config = dict(
    vocab_size=8192,
    hidden_act='gelu',
    norm_eps=1e-05,
    init='normal',
    max_grad_norm=0.5,
    max_seq_len=512,
    dataset='wikipedia_en',
)
MLP neurons of a small language model. Each row is named by its layer, matrix (up: input weights) and neuron, and shows model dimensions 341-511. Each number is 128 + 32 x the weight over its row's rms, rounded and kept within 0 to 255. Numbers have three digits each.
A block is one neuron, or neurons of one layer that tend to fire together. After each block is what it responds to, as a language model described it from the Wikipedia text at the highest values.

L8.up1258:129114106086078089145159144106091162132063124151107123112118140069093101154134137056116151125131124140094046140170089154084096135129129100097115086136153104172121136125109126120104153133118129088163130127151204152106106130134187087114071134107160114111125163073087135074210129141098112112110133148153091085174121124120080138130112162143110120172127173107155164107131157119117116144173160148084153128130134169185076079137050074139188143097086093141127144103099049172102120182083148128176129161116115101165161165077
Responds to: Numeric separators, word-starts

L2.up258:192117142154102087149137143124161114198103155156072114207134166084139129124166119126140121162102124140115126131100084109108183105103179040117071132065118164159093113142162133134147080172172087118126110128082126149138126098160143121144151075093128197136119065142120080124076096103114129127146124164163127130111164107089092156141174126110128072094152129181075106101140121080115127181119157115127156089177101138131077153149156147161141112127077149176077179108155117148118149109157121148114192156143118137173142149139
L2.up543:172159111065105110132143157158159087146147145132134201135108085096142117138127122164112081147117144183114098140134116101100104145055149160067084106130128203089090130073149152145130106112206120067139015135115137171063140111109098160098167130079123162106129045086093132115124119112136090127123186139117148101154122126142160106100155120145144096129159161118100158146093110123135129157090144106153092126162114105141065134210151185158116088103150164183135214176173112158111113129158124131124101142172041175112158156101
L2.up1351:114062144114208136130147131126119071097148100135108128138131117090074084084201113129153124091135183138149123125178081136152049103117124123082078076113145201116124133162196098114146152154205179085123160099109186072140106119177078152147137088138096119122138137177138123184169122120115124172138113121179108101107087118104103135213107049143142133110103152147095136129140136124082130182138155085102160172092128090133107105198085103118180114125160107139136112154159132155096141134114119129188105113115159099126155120174
L2.up1355:175062120078124100084140147121086164131144075131063119173140140132114119140151047139116138180152106164102118175107090109160146128132183122047075137098116175129118112137151090070166125175186137110093133118117108175105139110102104109122195130140147144064187117097086125133157159117118157143155136109121128139118163119078121093224136090152117115190126121151109137138166149162095093178140119156154137109140137126108100117154137124152109098070131159127083207165183092123192169144138128074183155081136147126154125138170
Responds to: Word-final suffixes, section headings

L4.up75:127147104126158132154167132195085112105109144110108172137088084079104183152166126095127145141149115091179141111109117070114158141106120152073137110130179117144014141131107115127125140158122139120114102147176032120123118102139129088090138173082104111168142148147135125112134068113110114207147167164170107173127153135051147139170112113122122131137094107089143123118144092133107110111129115099116125149210147168103113086134135135118145196087166184148121144134151116144120166118122115131072109159089151094187093204133
L4.up126:157109137128105038121158118148115075123145135201075157100150172053121139099078162124119082138091165152164091089087164141159080132133144191099143122109140144149137121108150087106103106132092152102117111169107098083110134121074128065149165128122122120153174185177146153113165159129160179097131140162114066117106140163095083183148101146126142124196120128105134131176158100120108158119150173164091095082185162092105137147117139197138140089117083151050082185168114166138118119118132122102163125150145091096146152098085
L4.up406:114140167066163146170087084134121134112147132079076149164137126038137188142142128132147097155147111156166138128079087104130137115107128148123119107134076086053089131130146106069080115158092126101086147116143088095140085114101152086129166097098105121135144125164125146109157087131123158178095115141124130161101090110118073071143095154192140104152114166135172116118149129135122075169169120120095178129138115154092134077119115105131118179118103148173114131100143077156131178114118106122093109143126118106183072115161
L4.up597:111135102119176073136102192128107125165123103095081165164065110091104090109146143130125091147092130161126100144137123064099141124136148161101186146112142105130127107120199084066091122210127110131115069151108180158160150092087146116093130156132224111169129090131122160148121127100125126154122143110134135142124141153131074107148154117096126108197144088073164189107192083105152104096146081141138155141136119137105118119058153092154045160147144149009132137140140071101141171170135076117187090155105169106187063123128
L4.up741:143100103080135137094119174173119118120134159129113145154134155164114117091115095112114126088170111119139089199089131111085120085122100129063133114130092163133092114139145170147028065116114163138099136086127077155129097128118126117157136180131122080094121105178095140088079098145109122119167084080152126165137119079092179103122092120140123074118115149194140130121163120141050096134142133115133085167142170134175157112138169108154122122125138125124061163179074178132177124142070137168178109221070178168145066150155
L4.up820:209153117126122178106124083175140140109146183092123103104018129103115160139144110158092139065134144151129095192098102092124173118025121153153129110147080140170097126133076098076095112130103086061134113189164087204181155058130151130100076104105123139125136052148093155120146082138105095177194151186118066104111096100104107093090190144104110121153101136071131153095131133150096162143133126110117110144188132141122092142122160123090116165110109109164092097112088108111164091079154140130163086161114116187167074138151
L4.up914:151084157081142139155092077195129125126119159094073183108176154095123040195141124145121139127137097107180080107083091132117158073046134078159129086136082106142109123127100062125130096148127124103101108115109147138083153129119168134075180112094157173151141093138122108100173110124170141093171094128156127117124116057091115071158097155119143055141173119092158161088141090110142155128136136100128127146213091102100133112105121082142145189139162139096157081143114112110100162073059128166122084135118141096172097096139
L4.up931:123117133160213055159133134113076106078109145188041139152078164093104141111183104068146113131145129050083120114104113072130072125144176135107148144182118113120085146142141099089081098151058088133150157112141130176150084160092157100107160128090110155160193112137164102128139056142133157154140096106149067142116052156066059129148090132119137107206102120116176123127194090167090114149151137118107099147153152162150160102170159131178115102118141143154078140197135183126103182141120131084106145126171090122130139108144
L4.up983:152093136135180097117142146136097147140152137119125105144093134135108152099151123075085141138139116158174114113169161086127102091136153141071156104132124169140091172167146150156139134120082076110191092115082162131095103115080150197151191108129126100133113116099128149154143144152096135146129140104157122133075161098117118102107144121165179107062114185103189153111146089153138134123203102121173123146146132145120113124143167081121139145065114116115126155088112060120134139123122144065121104142083081103119092138112
L4.up1327:158157129137120127189073111137114172153157098146108179182092082122119096178134109097176147089129179140083122143090109119148083118101178089101093102088097096080128110112151087056131110190154139110158144101104103173162153173085127159134124135107135093147127138093118112125162059113138192199155061125109190125107161151167157107165137144166089117120109104081135161089195149139099157136139165093103117134149190147065134115148136121189147121112094114105064157107119131153176154148048111187143185145080150073152175117112
L4.up1365:083189107084150136101160143148127131095139160072098125148124111156164075079136131147160044110126155184153139142140087149115203147134098181061184111087142146047104091142184159139129132123127124105113099119103109079148156131099130125088164165119179166163148153109132146095166137078119121153157096148160119120088097158083146108128114176114143105161068179125141120123158086161119155166149049116079152105193121083135138090126103108124151119106111113085189138118137109138083105168154078145109092150085126107177059143113
L4.up1423:173125167163164082106079105138106114143167091134103168186068155091087120150149105125128083137122146098092136131114103055116162110073149138129139095119116110160118136104087136154132153152143104136095099168128103173099130096131107128120156181127144176134154159115132156125148079158103130213148126121185116158160124155090117125187138136114141114174142118089167119083186119153147151148191097124093158148103199100156104096127112068124088131111142112166067142182122095092151117081104115066172137130155095118196068149156
L4.up1657:151115114192158099112111141156195146130127128181110091103123073088160156154112111038162097141204080179160089114067090112077133097046210169092108147103144134126117158175139150128116064198123139158170126174154110152125065126119106105123062084141151148191184197168089093123173064128127179156119139182149049113126085127119088090149173121126094120133138078148128133075111149115132072120141095109135141175118178099087123101133157113146160172104135112125136080114159090127086223081150079122186190178166190099198118166178
L4.up1702:109108103116074149095096204152164057116109115090085130113093151121105156074109110111135181125147108119081132081084074180129165141087150086163105087120124126100100145175112122090094142156105117166110117141136067154151116167091164117145115066138104149139178143102122108080154099138113179192143087104107122086121196161140124129078091133106125106161157115152177147061162186123098157111117073076198133144128115122116114172137211162071100146165186162121114133179112087174142142089076091135166118137161067124191125198096
L4.up1799:141105153118157076127153147131166132132126138137065102170145118122120159130111108127148153087126167150104119094119054165066130116060189153100165093108156161158077161151170035125084140152103166123175048145157082158170137103099131106131146154122136122111110179108159197095115093145108207145151109100149117106126121163126074115162146165187142152148084068096077115079129097152175107121101108125114090156124149131157056060130173099138146115107141106148099114177081113078062127149069093119190102171107101140103137093151
L4.up1979:140132134097125130101117128153121143136119168116088112108108107097116092154110137106150116173113102114102119149092109135125100137102159126136146047111077051052056103133143170146115149125109138134128149083130145140124113128086121121091130086113100163155123111146081104125152151110091149167128115149132117152121101109094047100180151123117169112135107146184141150139121135109073113157168070084126107135136147077129144098109179118109165168128126199159160128156138097150042147093089070103141132177095110113127110146208
Responds to: Surname-final pieces, "also"

L8.up244:160136129066090134110125159086186096106123140103099174116122099127057067111185125096081077101131139202085147154171076137185109103148117140106148169114077140084158157148169142126067106149168146113076105090121077091112107116145143110117172146153115139123135219134108066120130017086139157115121142109175070071118122148107149144102079096134129164148081110151187198170230174130107089151155142198155183113123144180199069123122121131134129090125126056196147106162109124122161113126101093147157123132140128160195094102142
Responds to: Verb before preposition

L2.up183:178074123115143148156191144125100149057121147158154155151114163108168171111141090077131171182144155150133103120167131068119135120148130121109139125140058061122156167140178149173139121123114150131118136129100169159079155079109116144143175155058131111136136088113089119151135108126144050163097158209156098133101099118140109187100080140133159112106094146171166163116072121127132164129148100108180128141113116098094162105112148123154156149120108117149117086129080132127168174120059083103119110119096128094147152122162
L2.up997:139081115135087139193142084128136179148160097174133165106117108088082190157120138124135159127126058023120112135157102120155117106079107160163105117089138099150129114160115133130132129105114162131113097070139134143164138127177090080152102144110103138168082138095105116072113088148100133200111145107142127099098130088138118131122162105179129091108059146133161132058167117078111171131132142119177105153135170082064134126141129140093104147136159093158204151075118080200164075117114076140104141188078078136133176136135
L2.up1475:133172188110127087147176141144134130180080140128084139174140149109103140106142104153127146094135103123138138083073085167055155079156148107138128119152139155160074160157161144113115124142163129159109082157121198119099119104140137146142137160079106163163151152119101161134137147142137143083102098112123118066116092099153090142164167056113112118158098028112124136132159088073121141112061138101127138119169148122137080137133140050104146142108106104103123220142107109166098103214112102088165125113128133188143091142124
L2.up1924:175112162131135149109151097131118076140139130131114132141085131144109083115074079127148154146145161187141095124074122124148091136129125134113174137149119139125119236116157104154171154156170128122166131130090086132084174110147164094168140105191117167134133143095115110148133114173157117129136109131111092172097153088129142141155126130158118087159146179151172177118077146150183211148175151106133097116098115105161171119089079127135104060105139143054129156121140159151120178097078121116197073117086147186145144165115
Responds to: Word piece after Re-

L2.up155:165102177174114110142119177168207137158140125122123177112096152096108133154193156117143125084137153182159150105148144105106140103093190146119105113165068151136131140111171150118052096114136127159161086140150129184103079153103131106143114115146150137116136151102125186121205114119088182164159119118182145164083151113080109121190128069122168107174125088167140141123114105134168128119165158116140165089169089070108119088119156058051185124120182118133076117119127150159097114154063092099237156208145127152105146172118
L2.up1169:126065137151114098117158118140145147201124147136161157132122088129169135136132154141147108098095174115146096128116131092124126111175160130133111114102115221128112160144131099063153119112136093113127103155161111112161136126123141156148112128167116151195165143175124111099111134120123167083157151134133161092147145118110114132115142125135196117122143165172118156138129156116082109199161196124197106126137139092120134096239154062134097076119152146120042073160157145136176169099111164112154121129084124131138171155139
L2.up1407:133094147123141140157122115133135160091142120147102091172110080096157158173121145160100112160152127114105087130153160109109117118126210113144144135130078187156114130162090120126124082122173148122137107115161119158146140116193129232125116097120119167152159138106112161120112065168112111082157065170160088097125101109123114146159131067121154134108092109187134166085143138167128144175148172069076131141161151132129097084129138127095094083131158141156061154156171118136148115099131090121058149125084121133111152143067
L2.up1830:155125155161104131120133118120181159169095177138129135173086075100157100155194136157143212144144122185165135168123137138104122104108181156123143113098094115132059135148176111045073104125108164066157143126145103180106178098105143086146140097102153157160157175134084157123114115115126122127208058137168120079139145116159178140151126134166061121105148134155090162114194117119110144084103165105156139151189121121114177076134072148116190116136121100079093121107150145131128150099142118141128082144120123091101139100094
Responds to: Word-final subword fragments

L4.up177:162074075133103119091175147144178103128167091110125186179104161118157203107115154147073131130118129118074136153081107165098074102098135147141083156167177042135151128180099142112130189174177133091144093105151140136161137103117146165186189130136094084141111090127145120119116208152116124200126087109065109093122109201145145155154148092166100106121103073124143139123146128125128092158126152109169135128078138135146144141153115113211101114107165106108225151063121123098156114120100167073143168128123125151163126146118
L4.up234:108119137137174133158163159104162124109100174167141160125126090116138168105154102111136070147131100113063094068155147125134099077117096139099132113175122112163105134157095090110117162170150125111119134115125133172151146108165149153117111080116138120132151185086108122108194167142147147179141061107182117101112133167145127076104097091144068100233129078130134113145168120093136125132118114095107099103165160156150177099144097104222105107153124137136164136130133149192123163136085159094119123110148144115132142152084
L4.up416:131134142085124147078145164143169134118112118151148142206141124090136174134149114134076155150141107136126129184074107146110114105121146148078101142219081114096108136101147106111102071187163116182169105095127145122125155074123085101132130160117118181161144148076105092087100113083135135110130078164163133104106104143115173151159115096185152134103109113186163162163138100090073176179169159085146180154141102079192088039083114114118140114135093100138126156101089161127140173116110126167148136133123107093159152127132
L4.up446:141124139137143122162199169154174113181088005100079151118136114059133150129134154127106183107124115161128068114115119138098128090127162084109140156136132131059154135109095089158149093148101113136152142137091123094117130078098128104120104150168212097165109171093111106133152130075221155123169120149137148130131099080152130136125099129143127123144112081151157165151103157074088117164159083158193117106143103133102121160143105088179079173157158092133162128135094122157116174123098092160116125131100096128159129151114
L4.up522:128137093180136127155174156043125170134159184150099120155070119045157122202164144102054135179125102148078103182124101145132078055096174183080137161143073156072118112134149125142136140120167128150173122064103168189049174109121107202126133165173121139151145135077130105079138140084168120152094095157169106177183089130091173080129098090213128053099150161114171170129112088131101111150129143112118188078177114121114150112130126066132105152120089103133111141133127128126132109176144175175120110163152068109154119171128
L4.up596:155151070104156081123142117080175158113118117166115149169104115068165094119095106146097186115181151100175094190118109113112062086069181128124080133164151111074144235145130057154125158106139091109138165177123165115074119152140088121082099159150101123154162154069094076151155206097126136138150109118173138168171143134131144074135047161111122127184184136176146122130122150093054110157142087116163130081133085125134134124197123086169095124155115148172166114120065132123115134153151135165116142122144093140148141129082
L4.up632:162064075121118078133090070092121126134178030139110092153144118128145133117161087171095149121142141146145057204040171076125127108094193167112078098149153165169116152146105105105125167112176114131148130137141157168140096147150112119136178097053133160108138156147086136099171122133124163098097137134085134134165088180162103139116179138177128146079143112125125150151088116117093158113082096136196160099099122085095137111094165165099140150136141057199118093149117099159127108130145108187174144117138122112139157083130
L4.up817:168131127094157160110149136113166122075108096143123144154125159125137119140124074092130176148176104120086125122097123101103101127118181107151112161129106130085114090138084089137140097144121143115122143103131127161173114139160087169125119138142115127147140140146104067177144138162134133092086067178097101111164112128107084107122106127113070140141159109147154108096183094128163095093159170094120139151155126175170122119156139093101187086167169172202072132110163171119106163119112097181124113109125117152162104195096
L4.up913:150089108120134116170180085087180135205093114134163157136151086102118179094165143101110103140118092110167113147104168125095054115077103113140139177184135064114115112126119107182098096144156109106147142074099151099171163121153144152123141160154110120130115226137054110109136122075163087138116118095103130138096162157166125112107099120165171156115113076166123149167104108107057099121165037116162179148175121090104141150151119119166138170100143125082140102131141093103105110051113150149108187141119123114142167109098
L4.up995:153103157101118109116148105088064180139134107095108093158109153081106113157137137140111167175191169091099065184174090098160117101066088110107157123144084152147132120137151102142149169167142131119157123078158164129096165132140076171102149148141153143128141115114110150135197113148106132115146081157145069138099061144095131086093164151157132142176084148166187161086123122125107087121154104088104132083130162125151152156135156103160053216096124132065151147128097162142095112072092146127116151131115096085147180191160
L4.up1305:129116055120099159117221129087153180147091092159132222117105166088156112102031089060086155074152185140071074090084117121106123064081200122140087130103096149106151095166091097140117068090194086044142116150087105103099127113126099126087144176163183173184144141067071097140138111132120126113098075219181071112109132121090080196135119078161122170099115111148118142173167096088095131116106175151163172116138111129152123149102118140177149171118125108126151071147091136151124081079115129157151147106115141137134132106124
L4.up1428:108152146114130101156121143134161138189115093116130080103072133101126119119194222130085194102143192127141085177106147091178149078087145180110131090126063147113093087173159091151108138161125174064094111155049129108111139155137130156101114119134123118124172162148120111090128143144136155099159114168124171112110152125145087159125132204188110148115193114100121179130105124096088134133128085133134114035139123099120180148087098108119099157163163135143112164111129182167089116134074163126100126096105149122104158073102
L4.up1520:110083078128117115111127074109115162151142161160122087106119109086130122141169162067161113118132158127057136190083127154147116130080124142147144088131068119115122122149144088107092141098116095159178101153103124137072098125084115109128095103177125091076143127134096124113150112124120098102150131172137160115151109186125147174141073098154165096087156094119151149170109125129063119151120097109149111118114140169171174072147121148085146135108118136186191134104080063148117097123143110134090176182127113112138080086143
L4.up1630:173084168135090065174134165079187141154140169138087107103106125110145119099079182136109146119128118135086074177110129142046169113120142158144143081089078116080111239176132118127147178122119150158151137193162110158119127127113076092228090141092109081149172137121173127092163131145124145130184161152165114072144111146137131152100096096124104134158088148106140116148140125144096151156116169167113153155101082148127131074097162156134145129110173079141094081130066066181155138121136145122176063093042142151174159137144
L4.up1648:096109136137124164094093146065181177132093100102098093094099141114065135130175200074174151156172154146129114099103100151097077107138126113139182158145101127116118158175103097111155128149089144109157135105070118121118116148119116133160165058135099101133146078116119150170100152125170154146188102144148101120064131145083133156105051112164164170204161161114160158101135116097160060198136123101157120108108168123122174127158133165185107079104145123086188123108103117121129126137092037190177105150114171139146150165107
L4.up1705:161122135174159129115138147148145106109154049121131153118106081120099108150183128138105186141129128123088104141146109183130148087126178132125058166114104101097148121099161116154128176130161151051152136157119120120165179053140055149127123107100157104135138146100115124109102158067108127132107155171061128134148136119174136091149114134115121132082139091111170116183098128122074171164106165159132108135108112135123117118066129113198094156085186122070144160061089052144119090149126161139162133159108036141139080182103
Responds to: Thousands-separator commas

L8.up350:108121163060058075091155162170165189109178142111112151093043126127080159120078113115113059079145168158156101143081105116082119132155091142150145171143057167175101147125183091132097078123117125131117103145104131145123083117117126132112066113150117108153090147125036127071150106091093141156151107127134132157146087133123078057133135178188064107138074146115111238139140163102110095095127144124139127124175137074172172096068184138126114149110171115168102162143072158107107150112097136106170108181101156121147106092131
Responds to: Person-name ending pieces

L4.up4:123095139069183111099083109188146172153133123164123159141068069074096027168112080149148102102155155174085103142082097062142136136071153068075081164133086095077115129144168067100056144152166069090121118118149113105135191102092094100139096125130170091116122176079162119114143168120100134140124139108105125137140062164066138121096123111115172078151129130183170120087175193145109135164138091162185105122145113078161102119191179115154186162094097115182081106160129139162141166089071131083068160160124129131169108129097
L4.up10:140126177100160080152162118126113194178120084169131176155081101089109155076143070172155192149130113133119161136088096140122162123111144169123154100102111081141041173106145150125139147148172136135055098097154157138127175105141102111140138094077121199143152155117123095114118103073148110166071085093132165067097092114103070111104071149208183116172161064172145161124118109134108116093165154144084089152169105159114140153151111085089117085135089188156118110157075113111162143118055144170122200102164126118136134107128
L4.up103:138135153134137122117204184131117155089163126115111171184113061091065085081152078086110097120151144148085123165118140136101135117136099159124133107159097096057142108107135108142131155150158164117156102143085125120168137121089118104123139159105119121123137134115119112164157094103121134136159119119155076114105066177088103134158083142125128116147142166127166194165151160148121162153143117150156150101147161149110109108167150118146137109123153132166130148121138109175079139111115158101167104100125127106116137159192
L4.up352:131135179094143148110109128109132165095076133181110088105093179124136160140091142111114075153179115105168113089181112180096090081102105094074118117134074146118119179147214137131096126139179192129122103100092132138094141140181087125112144121097174143152055110071091070125161143126120119143100054112157155186181120057118150111206047150172135175123108042160118146109132093121173150176110164129120165109190143133120129127159111103104147158145098134108092154098118143108110128168097121116110097114150086202182109183167
L4.up419:124079136165206118163053146088065152169090117119123168123161201100164106090143118126163116176095101151183113143117142108147104126097196124165199162127183104105133071106060098179104142116135172109209124103093156121136151099092110152178066114091152138119157070107103122147156114093106126118138174132138186118099182127126095087133115050112146121147082132143156156123129113088085072081110079189122135113103120071130149109121147103106094153130132192142121124115133063082150185114178142075120129157082089140188085138161
L4.up745:131160179148129142088155097119155168104140140105117098087087118107130087118141155101101133092128147111073128103090162117154153111106076086161110082109075108127110115138180156097163125189161124107112094150167101151137125098116137165174174131148108094170135132172113109108104148112134128137084136148125092091152110159135122145145122181124143193169111117117128174177156114105167128139126114159088187149159099209137123127152123137160109118138110149104116117106061147033147138063122112163089131102126115118145112130085
L4.up804:147111144062123101096117162116152092146152099156088148072069115081127100094235160133062097148158086151099092148105061120199106100111134123124156135140081147121108152164168116084143142145122116069092080119130126107142151118118141123137184127147097152093118102093146042140105086087149095198134109157084123160172096105130117083164133117139113163142134166096128130130142137170130157194164128152111191163131120101098211108162155160145143135107104101134123150099162064134130099116091126097168102117075087056194103147132
L4.up938:101149147088095129130122158144145128137128076077083202142092124122174110155128135098143102126167116146082144133099127184116126117076154108159071115105124117070153090136145104150062131180091163097099100138125082168123148123106141108100121118154131155148102110125058124130146138128128142135104095084099118127149212170126133103155104104110049082091089115162195100084162125146108084157150182147093103077133125075055090140134187097155132120183183116062116132137116110110188124070097132165118159105076044125138055097118
L4.up987:138115149132126170148135120125108154075090136078120190114112114145119082101132083173051110125165153132126052150094116173094121127146131048138134080169110065129134077129079151053095191164176140174107107161103114140148143098108113080099128109132120179131122090124080103147158149125134083146119125128112119148154117138126141129149067153128084134154086066115113162128109193140135088146164079114153153122151097161114131052168166156095112150145098123157196100105100076092126132061116150146115127123142162116150136178166
L4.up1150:136129074106183095137153165131139099156114078159160150128105111133058125150192116058131112112144132119115172186157105079094064112145125078092147093095107164165065128152160107127122154161101152125112102120124140098076156110168091072095174143108105153141144109125149063177106207122107128210105079149126113123110128158114136141115093122115123100104147136200127138193193156087133131144126177139084099082080128122120157069170136063117123177103154120147151130157148163138136130186140129140215146099158098074135140107071
L4.up1227:124077157110117132193141187131107140130158108191135179207095087107116124099134103131121043110093153176163119174123132142149112093150138135080138143166093105121067186105131103182126087108168085131154159174139148098121093088084118152149122093096127136114087171101090129155133109097155119174137105126078115148059080164089158119125155149174134153135084110113139136132137134113099127144140095137113150098112088184115135134044078151147142102097092089047124113174187095196155092125065103183128102113106137150192122111137
L4.up1297:122101106109202103085144122069167120153082084166136157127141164153101074132077165115086109114188189181121119122134071130136117107074105141074140145149068077129164092142169104096097115169166094065164126171087122142123131134060092122123165110094159113142123132145164099159123101120172124172119074119168074140158155144067146124164087121102076152106106098090165155134178085135121159161152073158139145100159061163131094060151091148163112078091114119137143164172091109161119150073078120085129124145097151084140102179092
L4.up1588:150129153074131123132116177144133129123119140138093148147076097149075047081114116128096095094114123176095105089154082152148070153140098124076104147151090127046125137136158134138064132168129189120099112133133115099170165146114173140148181149153157122106092157115162104130140117092125134178106107166116052087086100171077157087171061077151094125102082111112174180158145171116070113186172187120135155115135161152085094144135101122149163155136129094140152125134141114098178121121016131126149060150123111093131122120140
L4.up1612:183098165152111095096121103138118102114152151133044134104071096073094064168119185101061098079120108100084119167158129109125120100096088174136118106111097100135119091150177098070073143120139100113110152126131108132140154089150150085115141155157170134070155106171144104140115060092152106100107134093150077146162126105142117071096090144157150089133094064108173236172164119110102160129156202136206130159122123092111127088111060135154129149145154095122124188159058139064199156094102079185105105106117134136134055103081
L4.up1752:139081157181105140117149139166092077126132119118129101130085119150097100154145140150067146142115160121094136134094050137161111108126111155054074051152108159144170095136114112028089156097144154052069125081134121142096125100137099140097129142146168163151075116147117084173127168113124120170072098177080117124165139121125140134068096159168085152173105101158169118121150108103079131120177108105130165122149085124085076127147147162144045114096111142143129141138124161076160110082116143152122088157115074092170082161122
L4.up1841:080129165107148124052123137116102106148131092148136193129068115135106071117150092099140107084127096135114136151062121139059071131150110133149080133115083126136145121132127118137134129142143139095121095095107048103152194121094110129130181108153186176133144066084136119113188163129155169176076126101108136162084131125115139100186084056141123122136157061161119195126173089081064072123145140194101122088132083087104104092088114068145092111185104122178168115125134096117153216144107127149156146124083099096132141173180
Responds to: Finite main verbs